config = dict(
    n_layer=11,
    rope_fraction=1.0,
    attn_scale=0.125,
    init='uniform',
    init_std_down=0.0,
    lr_mult_o=1.5,
    beta1=0.9,
    lr_head=0.00392,
    grad_clip=0.5,
    warmup_steps=200,
    batch_tokens=8192,
)
MLP neurons of a small language model. Each row is named by its layer, matrix (gate and up: input weights) and neuron, and shows model dimensions 48-143. Each number is 128 + 24 x the weight over its row's rms, rounded and kept within 0 to 255. A neuron's up and down rows have the sign that makes its largest values positive.
After each neuron's rows, "fires in" lists the words (lower case) most often at its 100 highest values on Wikipedia text that the model never trained on.

L5.gate146 [ 92  96  88 141 170 138 153  95 102 118 123 160  59 125  91 139  93 144 137 136 189 131 133 102  63  80 156 138 132 146  86  82 145 144  84 105 143 120 124 153 154  99 154 130 118 104 168 109 187 139  93 142 146 160 155 129 155 128 145 120 118 137 105 140 125 125 154 131 148 120 158 135 142 125 151 123 118 160 127 120 135 132 123 101 112 138  92 111 126 148 115 139 145 117 178 119]
L5.up146 [124 116 172  87 124 123 133 122 183 106 116 137 145 157 110 151 110 133 122 132 125 143  94 139 129 162 118 114 147 120 108 132 135  88 136 104 138 147 132 135 137 110 114 117 179 151 132 124  68 136 136 118 140 165 127 132 119 144  96 138 133 105 178 120 168 108 148 115 157 150 122 178 139  79  92 128 148 152 130 135 149 127  97 129 120 179 138 131  78 103 113 117 132 150 115  84]
fires in: "first", "second"

L3.gate290 [138 145 125  97 114  63 124 146 138 111 135 107 121 108 126 119 149 116 121 161  98 164 156 138  96 115  65  97  70 136  99  97 120 132 111 111 130 152 140 121 121 145 118 148 128 128 133 116 138 115  81 146 136 109 129 158 110 145 148 135 131 129 134 154 134 133 194 157 163 154  91 134 150  91 104  64 138 141 162 140 112 133 107 131 128 122 120 121 122  70 139 165  95 172 136 145]
L3.up290 [142 104 115  87 165  87 101  90 135 164 160 117 128 101 137 138 139 159 127 149 124 156 131 100 130 142 112 145 117 134 130 124 156 160 103 134 134 172 134 137 132 117 117 152 114 130 149 130 118 113  36 146 123 117 168 119 151 115 117 108 131 108  99 155 124 129 170 155 151 119 113 177 139 100  97 108 115 106 153 134  73 155 130 139  86  73 128 120 145  85 120 155 108 102 123 113]
fires in: "company", "program", "school", "programming", "programs", "schools"

L2.gate539 [124  93 118 146 137 150 100 166 133 115 148 132 143 143  71 108  93 148 134 127 126 169 165 113 117 115 132 107 137 122 152 102  89 148 144 144 142 111 126 107  67 154 132 118 102 133 172 116 109 109 164 142 166 132  97 130 102 120 132 106 129  80 117 149 130  99 161  86 141 128 156 109 138 129  89 162 167 118 138 117 106 110 144 109 144  99 140 121 146  99  94 131 110 140 106 138]
L2.up539 [155  90  94 133 130 143 129 123 153 128 116 110 148 121  70 115 173 123 115 122  80 164 113 107 121  77 136 112 130 121 131 127 152 151 134 158 129 114 148 122 126 159 114 132  96 111 128 109 106 138 119 154 131 150 128 157 106 142  82 138 147  90 114 129 144 118 190  94 144 166 115 106 108 181  96 181 167 112 133 116 125 153 134  93  90 111 106 118 130 119 138 125  89 148 162 130]
fires in: "there", "century", "years", "children", "centre"

L5.gate434 [ 55 174 105 122 114 153 143 141 122 133 131 108 156 112  94 123 153 123 175 126  96 116 198 144 137 140 129 113 139 135 135 155 132 153 157  91 125 148 119  94 124 143 123 147  95 154 128 119 164 124 102 117 131  85 152 105 174 176 147 114 121 145  95 126 111 119 125 133 114 122  85  84 130 121 114 142 113 150 125 142 156 138 123  95 155 138  90 121 145 115 159 157 131 163 143 118]
L5.up434 [123 142  97  82  92 143 121 155 105 131  94 117 129 127  89 138 107 136 164  98 137 118 165 137 138 139 130 112 146 117 150 134 103 129 154 131 137 173 117 102  74 146 115 150 119 111  75 134 114 108 168 157 155 136 122 128 142 121  84 147 127 139 136 143  91 108 128 127 114 152  60 165 102 143 101 112 134 153  83 104 113 114 110 118 147 108 117  88 190 138  81 127 123 119 102 143]
fires in: "many", "some", "several", "more", "most", "major"

L2.gate573 [138 159 109 141 137 165  95 125 158 108 171 102  98 122 160 161 127 128 118 163 133 152 116 131 139 178 156 142 106 141 107 104 133 105 120 151 139 111 155 173 121 120 136 107 157 105 147  86 113 113 123 137 134 114 171 146 150 152 156 125 122 158 139 105  92  99  82 100 127 172 130 114 103 132 140 115 116  92  90 101 119 150 108  87 112 137 185 105 112 160 138 150  91 148 143 106]
L2.up573 [143 138 159 125 143  96 146 147 164 120 162  94 127 119  90 119 136 130 130 156 138 104 140 108 104 126 156 149 133  82  99 131 163 133 124  72 159  94 151 138 152 101 132 139 134 139 105 125 145 109 135 105 110 147 121 141 189 128  99 109 123 136 107 105  71 138 109 116 157 157  98 119 148 133 114 182 138 115  99 133 161 107 159 148 110 174  97 108 125 140  54 173 125 129 159  96]
fires in: "first", "assembly", "third", "long", "second"

L2.gate346 [147 143 126 134 126 114 114 122 153 135 129 122 168 106 174  95 110 120 106 118 137 121 126 120  83 149 140 114 126 134 107  95 112 153 100 121 143 186 117 147  93 149  74 123 117 146 146 168 153 162 152  86 157 126 104 150 127 128 146 107 122 146 113  95 120 138 136 169  89 159 113 167 124 122 157 107 129  94  95 143 154 111  98 114 110 123 191 115 101  80 142 117 121 125 111  74]
L2.up346 [ 88 141  91 110 166 129 136 136  83 154 127 150 128 138 175 141 102 106 102 119  97 114  63 142 127 147 129 135 106  83 129 146 108 133  99 116 157 141 144  79 116  53  82 105 176 127 129  92 160 113 127 127 121  93 123 142 125 143 156 117 106 122 121 109 129 113 109  75 124 132 121 105 117 112 132 157 135  90 150 129 127 116 137  95 152 151 147 177 120  84  84 136 115 139 124 127]
fires in: "on", "this", "final", "station", "finley"

L3.gate437 [ 90 117 121 106 111 139 102 107 120 159  85 142 144 126 118 140  95 170 133 104 138 105 133 107 153  96 147 152 112 146 171 161 104 105 181  98 189 123 129 112 123 104 169 139  89 141 131 144 110  98 133 151 125 130 159 120  69 153 104 127 103 136 134 121 126 151 139  98 160 110  77 126 135 157 119 195  99 143 141 136 128 115 126 106 126 138 153 110 143 120 122 121 139 100 150 130]
L3.up437 [ 77 139 156 139 132 136 115 140 184 132 135 116 174 133 108 136 131  83 122  93 127 137 169 123 100 153 127 141  91 114 146 104 133 117 155 154 144 105 123 131 108 102 150 118 119 132 143 120 145 108 124 150 135 156 144 133 109 155 144 120 130 128 126 130 142 141 108 153 151 118 111 127 137 103  88 154  95 139 195  94 136 136  94  74 128 119 111  99 147 135 124 123 154 151 133 143]
fires in: "children", "years", "much", "people", "males"

L2.gate223 [144 137 158 124 140  90 119 133 104 163 126 109  76 150  99 128  76 130 155 164  86 143  95  68  95 145 132 132 118 139  76 140 133 136 135 103 139  98 103 135 170 140 126 155 117  98 144 158  97  91 110 166 114  54 117 111 155 127 147 153 137 150 152 173 166 163 118 136 134 110  99 122 111  93 128 139 119 124 118 164 132 119 119 145 156 158 167 118 145 109 123 150 165 147 141 152]
L2.up223 [125 134 183 168 128 133 176 126 113 123  95  93 148 145 103 115  83 128 139 159 103 100 117 117 139  98 131 120 153 130 100 147 141 117 137 135  91 147 162  97 123 116 124 153 118 143 161 146 125 157  96 146 149 132 129  87 110 111  92 134 107 114 135  77 116 166 155 155  83 162  99 125 140 119 155 135 169  97 112 108  92 120 151 109 122 101 141 134 115 162 129 155 152 109 163  73]
fires in: "well", "himself", "now", "itself", "coogee"

L2.gate151 [122 112 116 137 152 101 135 147 135 140 152 133 160 140 158 102 140 185 164 138 122 158 150 117 151 133 134  94 185 170 165 129 103 105 151 145 131  91 153  87 100 101 166 141 115 147 138 147 129 124 131 126 165 106  89 113 144 116 164 110 135 149 138  96 186 124 100 138  69 152 104 131  98 124 138  81 141 131 145 123 129 104 102  96 138 130 128 162 101  90  92 146 125 120 160 116]
L2.up151 [103  99 112 146  74  86 133 118 122 125 134 155 160  85 114 149 125 162 176 172 138 160 163 102 121 132 140 102 113 120 141 125 137 110 172 180 124 145  95 101 151 154 141 112 176 116 159 134 111 128 106 143 104 121 110 119 127  87 144 125 139 100 103  95 153 132 108 158 125 152 143 112 162 121 116 106 126 117 153 116 114 146 129 150 118 179 143 140 144 157 103 123 130 101 186 121]
fires in: "the"

L3.gate418 [154 131  94 128 139 161 129 158 108 141 163 132  76 120  95 170 112  97 139 128 137 151  67 111 140 151 150 116 148 111 124  96 146 174 115 112 100 149 116 100 132  77 107 161 118  77 135 160 155 116 161  97 150 113 175 131 116 141 130 157 125  86  98 139 105 139 133 142 118 125 138 136 116 133 111 129 115 104 114 137 120 118  78 130 139 109 124 124 124 122 116 164 157  66 161 133]
L3.up418 [147 118 134 163 147 111 128 149 126 136 208 153 141  98 118 127 138  81 163 113 117 183 123 133 121 165 125  77 106 135 145  84 108 145 125 139 121  93 143 141 131 119 130 154 130 143 156 111 146 123 119 112 130 130 108 114 123 139 126 151 115 108 118 148  76 121 105 122 110 107 131 163  57 154 104 137 140 123 107 119 137 110 116 133 116 108 153 112 132  78 132 143 106  82 100 110]
fires in: "when", "where", "at", "after", "while", "apps"

L2.gate544 [ 61 149 135 114 165 128 140 139 142 124 134 130 114 153 116 143 132  88 145 128 109 119 134 115 110 140 106 139 165 139  96 101  87  91 169 135 122 103 140 132 150 120 135  93  98 182 114 141 123 141 144 107 109 124 143  97 129 104 144  96  81 150  92 143 123 144 182 149 101 120 114 103 171 146  96 165 144 120 124  96 132 129 148 129 132 134 138 123 165 113  99 118 115 119 113 143]
L2.up544 [ 72 142 114 132 122 115 101 142 106 135 121 123  92 144 140 109 103 123 153 131  83 137 140  86 136 127 114 124 143 140  95  78 156 142 150 162  87 107 117 128 102 138 121 130 134 145 105 104 136  98 138 137 122 146 118 139 150 134 148  79 121 109  87 146 141 126 120 146 149 113 123 130 141 121 128 101 108 112 114  72  96 129 127 196 143  77 163 112 108 113  51 132 116 132 117 129]
fires in: "eastern", "western", "were", "southern", "became", "remained"

L5.gate637 [126 129 178 128 186 134 125 156 125 100 133 144 153 175 129 131 115 137 131 177 128 168 106 110 148  90 109  83 104 113 127 127 112 155 112 122 151 135 129 127 178 118 138 127 115 154 108 106 151 162 126 133 144 113 145 137 106 110 106  90 113  81  77 153 168 126 163 164 111 106 134 138  95 102 129  93 122 147 126 126 123 143  86 105 102 143 175 106 116 108 133 148 122 151  99 121]
L5.up637 [138  77 152 118 131 132 154 146 149  97  76 139 127 130 150  83 147 151 109 148 144 134 110 127 101  81 154  82 117 137 160 133 129  97 135 119 132  74 127 170 124 141 150 137 123  97 148  91 136 122 130 139 121  99 145 113 114 133 131 106 125 106  80 117 158 125 141 139 136 130 133 110 129  97 134  75 104 139 152 129  99 137  85 140  86 149 129  85  96 125 140 122 112 122 122 109]
fires in: "museum", "school", "university", "college", "academy", "schools"

L3.gate443 [147 184 106 118 156 161 124 142 133 152 122 148 146 131 144 139 184 134 155 178 105 141  89 116 164 157 172 113 140 116 121  82 104 120 143 128 105 142 108 132 120 121 100 140 129 146 109  93 119 129 133 113 193 126 104 125 159 107  93 110  96 140 151 164 134 120 129 122 110 115 125 115  91 178 106 153 184 113 147 123 133 116 103 106 144 138 150 107 143 105 140 119 119 127 157 139]
L3.up443 [152 157 148 104 189 163 124 113 107 136 137 141 151 121 158 104 154 138 119 117  88  89 103 150 184 130 138 117 145 156 132 107 106  97 138 142 144 165 115  86 115 121 135 112 105 137 148 111 130 134 110 136 141 104  97 148 202 126  81  94 117 120 160  93 132 135 106 147 108 153 126 135 119 116 141 111 125 136 131 159 121 105 134 120 117 102 129 137 172 129 134  89 100 120 115 142]
fires in: "on", "at", "during"

L5.gate138 [172 133 173  98  71 132  86 168 136 152 124  89  91 131  83 106 145 153 171 139 121 124 111  88  98 121 125 126 144 123 130 138 122 163 171 136 146 135 126 160 131 125  97 117 116 145 122 124  86 124 144 126 139 151 144 133 167 148 114 119 166 134 127  80 152  96 146 157 130  75  83 127 101 105 170 156 131 110 130 133 128 163 176 108 141 140 141 140 173 174 138  94 114 171 120 158]
L5.up138 [123 136 150  94 127 127  86 151 145 133 124 113 157 161 139  93 114 132 124 136 133 137  88 114 152 117 106 128 121 143 120 160 116 171  95 116 120 123 157 124 113 111 133 119 108 112 122 161 112  80  96 120 128 133 120 108 175 138 136 155 135  91  84  98 160 104 174 111 146  64 153 166 128 120 164 160 106  84 134 136 145 113 165  80 135 104 162 124 151  78  99 136  89 146  87  95]
fires in: "out", "her", "him", "much", "up", "himself"

L5.gate112 [ 88 149 144 107 112 144 151 115 135 167 135 133 133 122 107 138 103 100 132 149 131 103 155  91 131 150 107 141 111 127 176 112 119  99 106 151 134 126 119 143 159  89 135 117 101 123 100  96 152 168 108 134 141  68 102 119 134 106 122 165 134 165 115  82  99 154 144 140 148 138  65 125  84 149  78 130 123 171 169 140 131 143 134 130 169  98  94 140 105  95 118 164 148 136 111 123]
L5.up112 [111 115 126 133 108 111  99 145  83 127 118 115 145 113 107 107  93 121 107 145 130 127 177 145 110 123 134 105 126 150 133 104 137  96 108 124 110 123 133 122 165 119 165 102 155 125 100 134 139 134 139 137  87  74  73 101 190 165 133 152 140  97 149 140 134  87 114 166 154 193  98  93 120 130 115 130 143 174 132 146 135 103 129  97 120 128 171 125 115 124 133  94 134 143 100 135]
fires in: "of", "the", "among", "are", "amongst"